config.yaml
hidden_size: 256
hidden_act: "tanh_gelu"
init_std_up: 0.0213
learning_rate: 0.00128
lr_head: 0.0063
schedule: "wsd"
train_tokens: 350400000
MLP neurons of a small language model. Each row is named by its layer, matrix (up: input weights; down: output weights) and neuron, and shows model dimensions 48-175. Each number is 200 + 20 x the weight over its row's rms, rounded and kept within 0 to 999.
After each neuron's rows, "fires on" lists the tokens most often at its 100 highest values on Wikipedia text that the model never trained on. A number after a token or word is its count.

L6.up896,202,144,201,210,196,232,184,191,217,194,187,212,209,204,175,179,173,216,189,216,184,207,236,196,187,212,208,194,216,188,165,227,194,188,256,218,205,204,197,197,170,271,173,177,180,222,208,197,206,194,204,202,191,179,199,201,172,215,224,193,212,182,195,175,199,216,180,202,201,200,164,211,229,200,206,230,211,188,209,211,204,220,194,201,238,179,162,188,215,199,195,194,204,181,217,173,187,233,163,198,207,207,187,188,201,205,207,180,191,158,207,191,156,192,160,176,246,174,163,193,180,188,196,188,191,191,200,212
L6.down896,190,204,203,211,212,182,195,212,196,184,201,208,199,194,214,200,206,200,196,186,194,210,179,192,188,188,185,206,184,210,201,204,196,198,197,197,204,202,195,213,206,218,219,215,193,212,203,195,208,208,184,201,191,206,204,208,230,195,205,177,216,192,184,206,196,202,205,196,183,202,212,182,298,206,189,192,202,189,218,194,199,173,203,207,206,218,207,205,196,198,195,198,187,223,188,201,186,233,0,220,216,177,197,196,202,208,201,205,202,217,174,187,187,208,194,204,205,193,177,176,193,191,203,208,179,199,217,203
fires on: " that" 41, " of" 36, ":" 6

L4.up847,216,208,170,197,173,207,196,190,226,180,181,213,197,189,215,197,203,209,214,198,208,195,210,229,208,208,199,165,203,170,173,216,198,186,222,201,179,205,185,184,178,195,206,169,174,194,168,215,189,195,214,227,185,192,194,243,198,210,187,246,206,213,180,179,212,228,215,212,189,201,177,200,210,238,230,222,207,207,206,181,171,242,183,196,221,179,192,186,189,196,203,190,212,210,255,202,187,205,196,209,206,212,168,195,159,172,206,210,222,161,259,159,185,218,194,187,237,192,195,210,198,230,199,160,221,183,196,208
L4.down847,190,228,169,189,196,166,206,242,183,201,222,182,209,215,214,173,220,201,191,173,196,206,200,223,205,200,200,208,203,207,219,166,200,213,217,152,220,182,181,207,206,96,215,246,201,187,198,174,211,195,213,198,201,210,237,185,193,196,191,185,160,207,201,184,172,211,173,204,190,176,182,217,205,183,181,199,194,154,200,194,190,205,227,218,196,225,181,226,191,202,186,173,187,211,206,205,221,169,176,187,212,194,224,180,196,205,215,229,222,197,166,219,169,190,200,181,205,209,198,175,177,175,215,236,195,224,225,198
fires on: " M" 42, " m" 20, "M" 19, "m" 13, " h" 4

L2.up454,194,203,187,157,196,182,170,230,187,210,210,188,187,161,142,195,190,219,196,215,227,216,216,211,205,217,237,215,207,209,218,219,230,207,196,221,192,204,209,201,205,195,203,195,176,223,200,225,216,189,199,206,241,210,185,209,204,192,203,233,232,151,202,170,219,192,187,205,207,184,210,194,166,166,191,202,181,179,188,266,231,210,208,187,183,169,194,170,203,190,154,197,213,222,199,224,177,217,203,173,190,216,218,214,175,196,219,192,195,184,197,231,218,175,224,159,221,204,181,210,178,202,156,168,188,215,200,178
L2.down454,185,193,184,189,199,215,215,207,171,203,178,245,176,208,206,188,207,154,184,220,188,197,199,203,198,226,209,183,196,174,193,179,208,214,184,241,188,228,197,235,174,189,214,181,220,193,178,228,229,209,223,225,203,197,193,210,209,203,224,193,223,217,207,177,205,205,219,220,218,194,192,207,203,194,237,184,237,178,221,195,214,238,203,202,188,248,220,192,233,209,168,181,196,196,188,201,196,210,212,184,213,192,174,206,196,172,184,213,203,213,217,189,204,225,208,231,193,225,209,191,188,165,185,188,215,149,224,209
fires on: "olog" 15, "ar" 12, "ic" 12, "oman" 10, "ient" 8, " Ind" 8

L7.up636,202,207,211,218,188,186,180,204,206,218,203,238,195,223,181,214,179,171,211,212,197,232,225,214,223,182,163,207,186,229,186,188,176,188,213,165,212,208,223,199,179,207,196,216,229,191,169,185,194,214,178,181,226,164,187,205,188,149,184,240,200,204,228,201,221,233,179,179,177,204,191,159,226,210,187,214,248,203,233,241,206,186,210,210,191,183,196,236,166,165,210,186,173,206,205,192,198,205,219,225,193,210,214,207,214,189,211,199,190,182,196,183,200,186,196,209,220,217,203,181,178,205,206,198,211,220,188,203
L7.down636,180,224,223,207,185,159,179,211,217,227,173,197,210,223,185,192,222,221,218,186,216,186,198,247,216,195,200,174,184,202,224,216,158,212,157,208,214,181,207,214,198,184,189,190,192,213,165,236,209,194,176,194,198,222,222,205,186,213,173,174,164,206,182,159,201,185,207,183,212,197,198,197,192,184,217,192,166,200,207,214,199,211,190,221,176,172,195,187,225,204,158,206,177,212,168,170,207,196,183,210,200,230,198,199,228,189,216,220,192,193,218,208,201,223,192,207,186,193,210,223,192,213,201,230,243,195,216,220
fires on: "re" 32, "ou" 18, " g" 14, " place" 8, "v" 6, "est" 5

L4.up145,223,172,234,215,171,237,167,200,194,217,184,197,186,206,190,197,191,224,191,208,203,193,194,200,197,236,186,198,205,181,204,214,214,188,208,222,205,194,200,188,171,209,171,172,191,223,197,202,213,191,213,194,196,171,150,185,180,191,170,228,240,180,209,190,232,246,192,164,179,219,189,186,193,224,229,199,216,219,198,179,195,207,184,181,207,168,205,174,213,166,202,181,186,224,211,201,191,200,191,212,179,218,192,204,193,210,188,179,220,189,241,197,180,182,209,183,218,180,179,204,198,196,214,192,222,172,154,205
L4.down145,212,205,212,197,189,200,185,205,223,198,182,218,152,209,185,205,199,197,195,210,207,202,216,217,208,219,207,198,211,196,194,196,207,174,186,214,200,233,202,216,201,240,167,184,181,197,205,175,175,187,208,187,210,173,202,225,198,205,203,214,217,214,208,213,211,234,193,190,178,198,166,203,195,216,224,210,192,204,195,224,219,195,187,192,194,148,197,177,197,186,228,195,196,182,195,176,182,124,139,212,160,214,219,228,183,211,209,208,212,192,236,217,201,223,208,197,209,200,154,202,200,239,193,198,195,197,182,195
fires on: "===" 70, ":" 20, "==" 4

L2.up574,229,168,207,205,189,219,235,237,214,239,228,215,168,222,215,181,179,181,186,217,212,222,178,138,200,175,224,219,192,224,199,208,211,201,164,219,187,197,224,211,186,222,180,209,214,201,216,196,191,177,226,186,209,177,213,236,223,192,192,181,204,173,221,201,222,215,206,196,174,208,194,180,209,221,216,210,183,265,208,216,178,212,171,219,178,188,201,221,196,216,179,197,227,238,218,155,221,196,211,193,177,225,177,219,172,179,180,211,187,179,200,219,215,212,212,178,189,225,182,183,204,205,219,189,217,213,216,217
L2.down574,159,194,195,200,215,210,188,201,169,205,218,238,191,221,227,225,206,198,215,183,187,186,198,225,203,192,170,199,224,181,187,202,208,226,234,196,209,179,223,191,191,210,222,209,206,197,229,172,187,181,231,243,213,189,181,182,192,183,199,192,153,183,167,203,189,204,190,183,208,167,189,218,225,161,191,217,229,207,200,227,197,220,206,160,221,195,189,179,210,216,163,218,183,216,182,204,195,213,223,207,187,215,180,187,231,193,194,196,172,220,218,225,224,238,241,213,180,181,178,221,202,221,236,223,176,199,203,191
fires on: "qu" 27, " by" 10, "l" 9, "pl" 8

L2.up869,214,169,172,170,191,241,176,154,185,191,201,205,178,197,206,192,192,189,184,179,183,211,189,227,222,212,222,206,185,192,178,213,201,185,179,167,211,190,188,187,189,209,209,184,212,195,199,211,227,215,242,191,192,190,206,221,221,168,237,203,245,188,199,157,220,200,165,206,204,206,200,187,217,191,194,174,208,175,214,189,184,223,191,198,235,195,168,206,166,187,196,185,205,219,202,236,226,198,199,178,171,229,225,196,138,224,204,240,180,202,226,193,182,195,189,171,191,202,206,206,210,252,231,209,192,153,205,193
L2.down869,183,186,224,218,199,206,204,207,185,191,201,186,210,204,228,175,198,186,191,184,223,208,164,196,185,162,160,199,179,195,213,208,179,195,185,219,193,184,221,185,214,213,142,215,205,221,221,240,217,204,234,232,213,223,250,236,215,224,206,171,234,217,183,153,220,219,223,224,187,207,207,197,211,246,176,193,189,208,215,177,212,193,211,222,210,162,221,202,189,210,211,205,227,204,184,174,239,189,201,219,205,211,187,175,213,236,178,237,185,211,184,182,166,208,170,212,175,212,174,204,161,178,222,198,196,213,230,181
fires on: "a" 38, " of" 24, "ae" 11, "ue" 9, "b" 9

L4.up151,189,170,216,178,198,212,186,206,196,172,209,231,161,209,219,182,186,235,212,221,213,198,219,183,232,173,194,217,181,207,203,237,194,181,184,217,191,161,203,203,190,177,157,190,219,173,184,234,237,190,209,209,199,186,197,188,209,179,194,164,221,191,233,181,195,192,157,179,221,210,186,210,195,160,204,214,218,159,215,188,244,243,192,174,202,219,216,204,174,174,230,172,223,181,215,173,172,218,205,242,195,235,168,169,169,200,225,210,197,213,218,204,156,190,215,183,239,218,193,204,202,247,213,183,216,196,231,184
L4.down151,218,160,206,178,208,226,205,207,203,181,194,225,207,201,209,234,188,209,165,202,195,195,200,209,191,214,214,253,176,206,197,194,214,201,221,192,227,209,202,196,194,192,211,216,189,188,213,155,195,183,196,228,174,215,164,181,199,208,174,251,189,187,239,149,183,192,192,206,232,225,216,195,184,232,200,189,199,166,186,199,201,212,187,180,189,211,239,225,209,195,237,187,181,170,204,203,194,199,226,215,172,184,200,139,184,199,180,199,190,170,235,221,155,218,202,233,190,227,173,215,223,198,198,209,172,196,203,228
fires on: "ov" 16, "e" 13, "c" 6, "v" 6, "ant" 6, "ra" 6

L4.up1019,194,204,202,208,208,222,193,185,230,188,219,196,166,210,209,209,184,184,241,213,234,189,190,221,217,199,204,137,188,187,208,176,185,232,204,195,198,198,188,193,174,215,220,201,198,219,189,198,189,237,222,199,208,166,167,191,224,223,184,219,170,184,162,198,192,194,181,194,207,177,205,217,193,190,235,195,236,191,217,190,167,206,174,203,236,187,188,206,227,215,181,170,155,210,245,207,199,200,195,200,163,228,206,216,200,197,193,207,235,191,189,183,204,174,212,182,209,187,216,197,230,221,207,198,197,178,185,195
L4.down1019,194,190,223,187,194,191,218,186,206,201,213,203,209,187,232,182,189,183,200,180,203,181,217,213,206,221,162,219,188,203,199,217,141,162,212,245,193,167,184,221,203,176,197,203,202,209,188,190,203,196,218,202,201,190,217,230,190,209,179,194,198,208,179,180,189,209,181,238,197,211,208,204,200,200,172,191,173,166,199,178,197,178,195,225,203,230,161,177,173,206,179,200,220,204,195,222,211,200,211,226,208,209,201,210,211,223,197,227,155,204,215,222,187,224,175,202,219,197,187,170,193,150,225,231,193,206,233,224
fires on: " h" 42, " H" 42

L2.up188,209,192,183,193,182,207,203,208,203,211,195,225,184,197,211,204,167,206,191,202,231,168,192,213,197,217,217,187,196,214,228,198,168,146,197,211,196,218,195,195,205,194,208,209,177,219,193,246,200,180,190,191,204,198,207,202,226,170,211,182,218,184,236,211,197,210,210,237,166,189,198,197,180,209,185,241,243,233,225,213,217,207,202,169,195,197,179,181,227,183,177,169,207,190,208,196,190,220,205,199,197,233,216,205,176,164,218,217,195,179,228,217,187,173,212,200,216,190,204,221,182,220,190,189,215,146,224,190
L2.down188,192,205,177,174,199,175,185,232,179,184,161,229,204,161,191,192,216,215,220,188,187,143,162,206,208,206,206,210,180,201,171,191,230,217,236,196,205,199,211,190,208,165,210,182,199,180,174,182,211,163,190,200,205,200,191,181,219,170,203,192,208,198,181,204,211,188,240,222,203,178,182,215,195,194,221,206,177,218,216,227,241,208,185,206,162,237,203,212,248,182,222,190,190,199,196,169,211,185,196,208,183,209,211,211,165,210,223,200,198,213,209,202,190,189,221,235,167,207,173,217,198,215,200,224,176,162,220,209
fires on: "g" 15, "rom" 13, "m" 13, "old" 11, "ask" 6

L4.up944,161,184,247,230,195,182,224,180,189,193,215,253,185,201,209,180,179,211,220,190,203,223,248,158,204,182,201,158,206,190,188,215,216,193,210,185,229,198,189,195,199,221,202,203,210,174,185,175,192,175,182,204,205,179,207,208,202,131,200,213,188,197,205,182,221,202,215,175,203,191,187,212,203,194,199,203,217,211,236,220,198,217,211,159,182,187,191,190,190,166,225,221,186,181,212,167,195,211,215,210,169,242,183,179,205,217,246,198,230,201,189,174,207,192,203,181,186,224,216,188,206,216,203,221,191,205,222,171
L4.down944,232,225,213,205,198,224,213,185,167,214,182,194,218,221,175,212,205,195,199,188,200,206,210,217,161,185,171,193,178,198,180,216,206,187,193,185,196,189,221,212,208,206,211,224,216,226,178,203,179,198,147,175,223,192,209,185,185,219,185,185,186,188,206,196,212,190,198,229,226,218,191,203,218,248,226,250,207,194,213,196,196,177,210,200,165,240,195,200,221,190,196,207,223,200,173,212,222,213,222,225,207,253,228,197,214,243,166,178,189,187,193,181,176,220,188,235,170,206,191,217,197,181,217,223,174,179,207,208
fires on: "re" 27, " place" 9, "ile" 6, "or" 6, "u" 5

L6.up842,190,201,204,209,168,214,189,220,235,211,176,185,190,203,190,159,190,219,221,223,255,217,189,198,170,187,213,190,213,191,184,238,216,202,204,258,202,195,182,187,155,231,188,210,183,212,194,180,209,190,195,190,202,208,193,204,195,179,194,194,209,201,222,196,247,232,179,184,221,223,230,196,212,197,222,203,219,225,188,214,188,207,179,182,201,201,179,213,171,185,211,206,207,201,195,189,144,218,204,218,188,190,170,230,219,210,175,171,214,168,212,199,196,196,220,199,204,219,172,204,197,201,196,177,236,199,187,179
L6.down842,200,231,207,209,186,191,168,187,194,183,218,228,217,206,166,192,219,197,195,204,198,172,228,178,184,226,221,211,193,179,208,222,200,205,192,187,170,198,179,200,220,142,233,208,191,230,212,224,186,194,186,184,193,196,219,210,198,170,229,218,195,203,207,164,193,195,173,205,218,172,186,183,219,199,215,203,179,194,199,205,197,201,218,211,230,181,231,202,203,223,174,167,234,240,241,189,207,253,180,217,218,210,202,192,209,228,184,188,191,182,224,206,178,201,237,162,215,184,218,187,220,219,163,209,187,216,194,197
fires on: " he" 39, " to" 23, " his" 5, "ed" 4, "\n " 4, " she" 4

L4.up434,180,212,205,178,204,214,210,193,177,177,160,194,132,218,192,207,208,198,229,227,181,220,217,232,204,183,196,176,201,223,215,202,231,181,166,168,193,192,189,178,200,221,246,190,251,212,192,196,216,200,195,164,214,221,160,226,165,220,210,177,201,176,198,214,256,244,197,196,171,183,200,187,227,193,186,198,187,174,186,189,177,237,218,185,194,168,162,207,188,194,232,189,204,204,172,224,219,207,202,186,209,200,203,169,167,221,176,216,203,191,212,223,198,214,200,189,197,233,195,214,198,212,204,214,176,225,224,197
L4.down434,238,198,228,178,202,247,167,191,185,187,188,211,217,185,189,199,184,209,193,192,212,186,225,214,183,194,196,215,179,233,193,212,203,182,160,191,197,222,236,192,165,214,185,241,224,193,201,194,186,201,220,187,184,213,219,225,221,167,183,199,198,173,215,196,207,232,183,188,191,229,217,221,202,192,213,218,230,198,198,231,175,210,181,180,242,148,218,207,203,242,191,173,252,214,184,199,243,205,175,165,210,219,167,195,214,231,159,205,191,193,185,205,211,196,161,161,199,170,203,218,191,170,216,148,199,208,220,182
fires on: " of" 21, " for" 12, "an" 10, " de" 9, "a" 5, "." 5

L2.up618,221,216,210,217,162,186,188,203,185,199,165,208,202,182,191,215,201,223,190,228,254,184,219,175,221,220,219,191,205,187,226,203,206,200,214,205,187,179,200,196,186,208,192,206,160,215,197,215,211,161,204,204,206,169,194,215,181,164,172,204,218,191,202,202,216,215,178,198,206,230,173,196,206,171,202,231,170,208,178,217,223,235,193,189,190,174,196,164,226,213,181,166,208,205,210,204,164,224,208,164,192,203,170,176,173,189,207,245,234,190,193,210,209,204,222,166,231,219,167,219,195,220,163,192,213,173,214,202
L2.down618,193,208,188,221,218,208,216,195,167,173,219,185,192,224,212,180,217,200,173,170,192,209,151,208,223,217,177,241,189,204,206,183,181,216,225,197,231,226,223,193,203,235,195,194,230,209,187,208,250,213,214,204,218,134,206,203,194,199,196,183,186,218,182,241,209,185,234,189,206,221,230,198,194,197,186,202,195,206,232,183,191,228,213,217,190,197,230,187,195,187,200,213,225,168,180,184,216,195,186,176,164,210,213,199,203,208,192,211,215,220,208,148,214,213,196,206,210,220,194,191,215,159,214,166,191,162,222,231
fires on: "m" 29, "an" 20, "ar" 12, "olog" 10, " art" 7, "ful" 6

L2.up40,213,210,182,196,191,208,187,158,199,218,199,215,179,189,221,203,176,235,201,224,195,226,236,194,212,214,204,199,170,212,151,171,202,197,263,205,218,175,188,183,204,193,230,179,215,219,188,210,207,195,201,211,206,214,191,186,186,179,189,195,220,180,197,174,214,205,192,218,223,167,182,209,227,203,190,189,193,198,210,210,190,220,209,184,209,190,202,180,226,223,165,172,164,182,186,183,153,202,216,178,207,205,168,193,213,201,212,166,208,202,220,169,205,191,181,187,189,202,213,208,218,211,192,176,205,169,208,233
L2.down40,193,134,199,231,192,183,195,191,182,217,189,229,194,224,209,199,226,193,163,192,224,175,193,206,171,199,203,236,198,175,193,201,174,222,209,201,206,207,213,203,168,204,222,218,195,274,172,186,189,186,191,197,195,182,189,211,226,220,200,193,205,188,180,204,171,203,194,250,212,191,186,165,224,204,214,207,178,226,195,197,248,236,209,191,211,209,223,214,200,205,200,160,228,233,211,190,227,209,204,184,193,188,195,187,197,157,186,183,231,207,192,204,219,182,197,219,184,188,180,214,207,213,203,193,174,199,186,209
fires on: " at" 29, "i" 21, "let" 9, "an" 5, "et" 4

L2.up697,173,184,221,185,172,229,156,237,198,191,198,196,188,163,192,219,182,178,211,175,205,192,211,189,182,210,218,207,219,194,187,221,188,197,233,190,211,216,195,187,177,219,219,202,208,183,217,215,207,194,206,215,215,168,175,180,181,174,213,198,205,197,205,144,216,209,199,226,187,215,178,202,188,228,207,237,227,194,204,204,192,214,199,175,221,185,165,218,201,201,182,191,229,227,206,217,209,192,196,201,183,200,207,223,206,231,191,175,207,165,196,181,212,173,191,183,196,185,195,232,205,207,199,190,215,204,168,222
L2.down697,232,203,182,200,165,186,205,204,200,217,207,203,165,205,175,207,195,194,197,166,221,218,217,201,211,197,197,208,195,204,198,223,221,188,203,205,190,221,210,214,185,247,178,167,202,197,228,170,185,205,187,201,243,189,205,200,214,194,207,220,222,205,208,187,214,233,180,197,192,184,189,197,223,172,243,220,198,196,189,218,196,216,192,203,175,167,178,209,197,215,188,176,208,209,180,213,211,122,155,175,168,218,203,228,180,208,211,190,199,142,202,204,184,173,204,204,186,205,177,208,207,230,189,170,192,201,193,219
fires on: ":" 16, "-" 13, "ious" 12, "ion" 9, "ing" 8, "en" 7

L2.up839,207,169,212,193,167,185,170,209,223,197,190,231,183,186,195,250,205,192,171,183,214,199,164,224,206,208,213,142,156,182,207,216,173,170,185,164,213,195,209,200,209,215,170,178,200,212,203,218,202,196,191,210,229,212,199,203,193,214,199,216,196,161,220,182,204,215,218,189,175,214,214,189,195,214,198,222,223,223,205,199,216,222,194,194,203,196,174,197,236,197,209,157,195,190,212,203,207,201,205,194,171,233,198,239,187,207,221,222,217,208,194,228,215,126,218,217,196,186,211,186,201,247,205,189,205,218,188,179
L2.down839,199,196,174,180,187,164,180,204,178,190,184,200,214,222,182,189,226,203,206,228,210,162,180,203,189,185,157,192,198,175,207,208,199,202,221,225,215,194,219,181,189,183,200,206,188,180,218,212,221,203,177,210,198,236,172,190,193,200,203,204,186,222,223,233,189,176,220,225,189,188,203,206,208,178,237,238,192,213,205,193,203,220,167,248,237,192,207,192,241,186,215,163,164,165,179,235,198,185,214,222,204,211,223,213,226,197,209,189,164,186,202,205,213,180,175,192,180,165,167,174,194,222,175,210,163,245,189,174
fires on: "g" 20, "old" 17, "arg" 8, "u" 8

L2.up315,238,187,218,161,185,257,188,198,201,215,214,252,175,178,186,194,153,204,186,217,201,200,208,149,194,195,183,221,175,164,207,206,162,211,216,182,163,206,198,196,166,189,170,189,194,209,208,207,162,199,178,196,196,187,226,217,208,173,204,236,241,210,221,199,217,217,193,173,216,190,192,200,187,214,208,223,213,181,203,197,166,195,208,195,207,205,214,191,219,190,168,190,252,197,197,195,201,202,208,215,191,223,227,206,195,225,203,202,184,170,254,195,198,205,202,182,199,217,197,193,196,226,187,184,218,217,177,208
L2.down315,180,210,201,223,184,174,218,225,244,212,215,170,200,194,191,212,202,216,195,185,207,219,172,193,199,183,205,165,199,224,208,204,156,214,214,226,180,181,213,208,224,163,196,191,198,217,162,194,173,238,201,228,203,194,174,186,228,206,205,215,213,201,235,216,198,192,174,232,191,198,156,193,156,232,202,218,204,182,203,227,203,201,208,223,184,199,182,167,175,186,188,205,187,203,185,208,199,179,218,195,209,171,180,210,214,189,217,239,209,187,203,208,208,209,153,186,199,202,180,194,173,172,226,209,227,192,209,216
fires on: " Sp" 11, " name" 11, "le" 11, "age" 8, "sp" 6, " Y" 6

L2.up536,202,214,193,207,205,202,234,178,192,221,179,210,162,181,197,194,187,182,225,194,185,209,202,175,175,226,223,160,206,198,184,212,227,156,246,217,209,213,217,224,195,176,170,181,224,189,221,217,193,203,206,222,193,216,192,188,208,195,187,196,204,192,193,205,223,232,183,210,190,198,219,193,179,174,223,195,191,161,196,205,198,229,202,178,202,178,178,185,211,188,229,180,220,177,194,161,222,180,249,223,207,174,205,204,175,178,202,194,190,193,194,230,182,198,154,161,203,223,189,232,171,221,187,171,210,166,189,197
L2.down536,213,201,216,187,221,208,228,213,204,199,202,173,218,192,208,188,169,207,182,207,216,189,216,182,173,197,168,179,225,216,187,192,189,200,175,222,199,207,203,212,199,161,249,188,160,210,203,200,174,207,176,198,185,238,228,191,198,230,206,213,138,202,213,224,163,191,222,177,257,207,194,203,209,198,211,187,207,194,240,153,199,204,189,192,198,215,202,205,187,194,176,216,201,206,243,169,182,139,216,241,212,211,222,203,212,188,200,217,235,217,200,185,224,245,206,198,199,185,218,216,213,211,179,208,196,203,202,184
fires on: "am" 24, "en" 13, "ant" 10, "ent" 10, "end" 7

L4.up660,229,163,194,224,210,197,202,219,233,182,201,189,207,194,185,201,193,203,195,235,218,192,190,190,224,212,211,199,205,162,204,220,166,208,180,186,187,216,176,198,193,226,186,215,178,184,228,192,220,191,218,192,251,175,201,222,201,159,213,204,227,190,214,172,216,216,211,209,192,208,175,164,212,216,218,220,199,243,258,206,211,203,177,188,191,150,169,172,203,176,185,174,201,210,213,180,201,224,186,198,195,222,209,220,199,185,213,218,207,189,208,208,218,203,231,223,238,187,210,209,213,220,242,173,200,213,173,178
L4.down660,206,204,237,235,194,203,175,224,188,169,176,189,177,189,200,226,183,210,217,209,178,217,211,180,200,209,197,202,212,162,188,195,232,224,197,169,187,175,183,197,173,196,215,221,239,219,199,211,180,201,206,219,182,200,192,187,194,178,199,160,197,183,195,223,188,208,167,199,226,197,228,192,217,164,204,214,230,244,201,242,166,208,206,210,178,231,187,228,195,186,161,200,164,200,174,206,180,200,241,229,209,197,196,167,225,176,209,190,202,204,203,182,209,194,210,204,190,160,236,191,215,194,218,212,214,157,167,215
fires on: "qu" 15, "im" 8, "u" 8, "r" 7, "um" 7, "l" 7

L6.up468,223,207,192,214,183,226,214,222,210,211,209,207,221,219,195,218,201,189,170,206,222,217,180,227,173,189,195,188,180,172,191,194,163,197,195,187,206,202,188,176,172,224,204,188,197,235,198,201,191,197,194,195,193,213,176,228,162,170,156,233,214,218,221,203,235,221,186,170,212,208,217,197,195,199,200,196,207,230,190,214,207,188,190,208,170,219,201,190,193,177,180,203,201,182,222,234,194,224,210,239,208,195,182,226,205,165,218,198,199,148,222,158,204,198,236,188,198,180,163,238,203,228,183,195,227,209,194,206
L6.down468,185,234,248,241,175,166,179,226,195,179,186,209,227,213,208,236,203,230,190,175,211,230,186,167,193,188,188,199,179,188,226,189,241,198,202,222,175,180,203,184,251,190,210,210,217,200,211,207,238,174,170,222,179,216,197,214,216,217,157,227,190,215,183,167,232,192,189,202,204,166,210,190,238,173,220,217,198,202,181,224,206,164,208,202,171,171,213,213,212,205,214,201,183,193,191,203,207,192,209,164,224,207,202,188,195,200,163,200,187,218,219,175,214,182,196,210,187,196,172,201,236,227,181,155,227,205,195,196
fires on: " comp" 32, " app" 7, "ou" 7, " she" 6, " to" 5

L2.up323,211,188,194,194,215,205,183,212,197,214,192,234,174,211,219,214,199,230,184,197,204,186,208,218,205,172,186,175,209,168,165,217,178,186,188,170,187,210,212,210,192,220,214,157,198,217,200,218,156,212,144,188,203,185,218,229,189,193,197,205,196,190,164,224,223,196,204,184,183,219,187,197,189,223,196,253,229,201,186,174,206,169,212,208,185,220,185,186,229,210,217,183,219,186,248,194,179,205,220,212,194,207,216,213,162,206,213,189,169,157,204,217,221,207,223,174,182,171,187,198,214,219,174,193,255,209,237,206
L2.down323,201,180,181,190,217,212,199,215,176,178,193,218,220,192,208,186,177,225,206,158,221,254,197,184,169,189,181,187,170,190,211,195,200,251,178,210,213,208,234,206,221,166,213,196,203,213,187,224,207,229,174,234,178,204,182,227,249,200,208,193,147,203,186,236,145,217,188,215,219,191,214,176,196,213,231,233,190,197,194,192,172,227,215,167,226,216,188,196,218,208,173,189,186,188,160,212,191,155,203,187,197,212,217,166,210,161,207,218,215,213,210,201,217,203,195,205,163,180,222,189,204,179,228,198,184,197,213,165
fires on: "ity" 23, " me" 8, "us" 6, "ate" 5, "age" 5, "le" 5

L4.up337,189,194,251,191,199,170,194,193,223,236,220,204,165,178,213,204,203,226,187,237,207,236,221,201,206,187,209,217,179,204,195,182,232,206,219,182,222,196,186,181,188,212,225,186,207,194,182,219,208,214,191,193,227,210,188,204,175,190,183,210,216,195,185,166,203,220,172,176,208,177,195,226,206,242,206,207,184,181,180,234,196,193,209,172,231,198,190,185,202,186,173,224,190,165,219,176,162,205,220,215,223,218,159,180,173,228,198,188,212,188,195,163,196,190,204,188,194,230,201,201,161,217,189,201,240,222,220,196
L4.down337,229,210,215,181,202,214,183,189,212,204,226,196,213,230,201,191,204,198,165,212,205,203,238,229,214,203,214,190,214,213,216,215,227,180,195,209,200,209,155,195,200,195,233,194,244,240,173,181,203,214,234,200,217,200,171,201,175,207,195,200,176,197,166,156,207,221,203,229,196,209,223,163,189,223,208,184,195,187,209,228,162,183,220,173,182,181,233,185,167,235,205,228,208,185,196,201,208,194,171,184,206,183,179,154,235,148,244,201,209,201,218,214,194,178,181,181,184,196,179,222,235,200,164,187,213,235,199,202
fires on: "et" 22, "an" 14, "th" 12, "ad" 11, "le" 8, "arm" 6

L6.up890,200,174,197,183,210,215,223,192,208,205,232,234,194,207,182,224,190,219,197,201,219,239,217,218,205,222,207,196,168,212,184,206,187,204,185,186,186,173,224,164,234,192,194,166,196,192,193,237,191,207,217,187,191,175,225,250,200,198,185,184,199,228,202,199,198,185,164,169,191,198,185,188,188,214,208,199,223,187,227,195,179,189,201,200,206,209,209,186,175,203,187,208,199,163,194,203,167,193,232,222,190,237,176,168,164,230,181,190,198,204,249,194,173,205,206,202,210,191,179,240,211,233,190,188,204,178,179,199
L6.down890,191,202,205,177,178,199,217,206,167,201,189,226,198,216,218,208,209,194,212,197,232,227,204,195,230,211,163,179,181,210,166,176,171,190,213,194,207,244,248,179,200,196,168,193,201,218,195,205,199,189,195,199,193,180,200,214,228,223,196,197,229,204,187,201,219,183,155,184,219,191,225,216,178,192,189,197,160,197,239,188,205,207,222,188,188,191,197,224,192,182,222,194,213,206,202,187,184,192,247,209,170,146,175,219,196,215,177,199,221,166,228,231,208,234,201,199,180,233,200,180,203,136,182,221,159,217,194,251
fires on: "ov" 17, "v" 15, "p" 14, "i" 13, "il" 8, "ich" 7

L2.up189,170,190,208,222,172,225,167,194,192,195,199,183,165,189,184,197,175,201,189,201,223,209,245,216,199,213,191,203,178,195,223,214,209,172,221,203,208,187,207,181,154,229,173,189,205,259,178,209,222,195,205,209,186,218,188,208,162,214,197,209,217,199,186,184,215,243,175,201,192,208,185,191,199,211,216,227,203,196,193,192,185,227,184,199,208,193,191,200,220,171,191,207,195,207,205,226,201,221,190,227,201,196,186,185,222,178,181,190,222,170,229,151,179,190,162,209,223,205,178,214,182,199,199,198,171,188,210,182
L2.down189,224,185,226,218,170,195,201,202,194,214,204,213,180,201,206,202,179,205,191,188,204,210,193,184,193,193,204,208,230,203,182,198,220,172,193,222,205,202,214,217,186,257,183,188,196,175,224,176,184,224,211,206,213,174,214,187,203,180,194,213,212,218,212,179,195,234,176,191,181,210,181,204,227,187,212,194,191,203,214,209,213,212,204,204,192,175,221,186,203,193,229,198,169,196,173,177,205,175,82,194,167,197,166,234,218,173,213,214,192,177,199,188,190,211,213,194,203,203,159,195,170,214,218,224,211,194,183,216
fires on: ":" 77, "s:" 12, "ation:" 7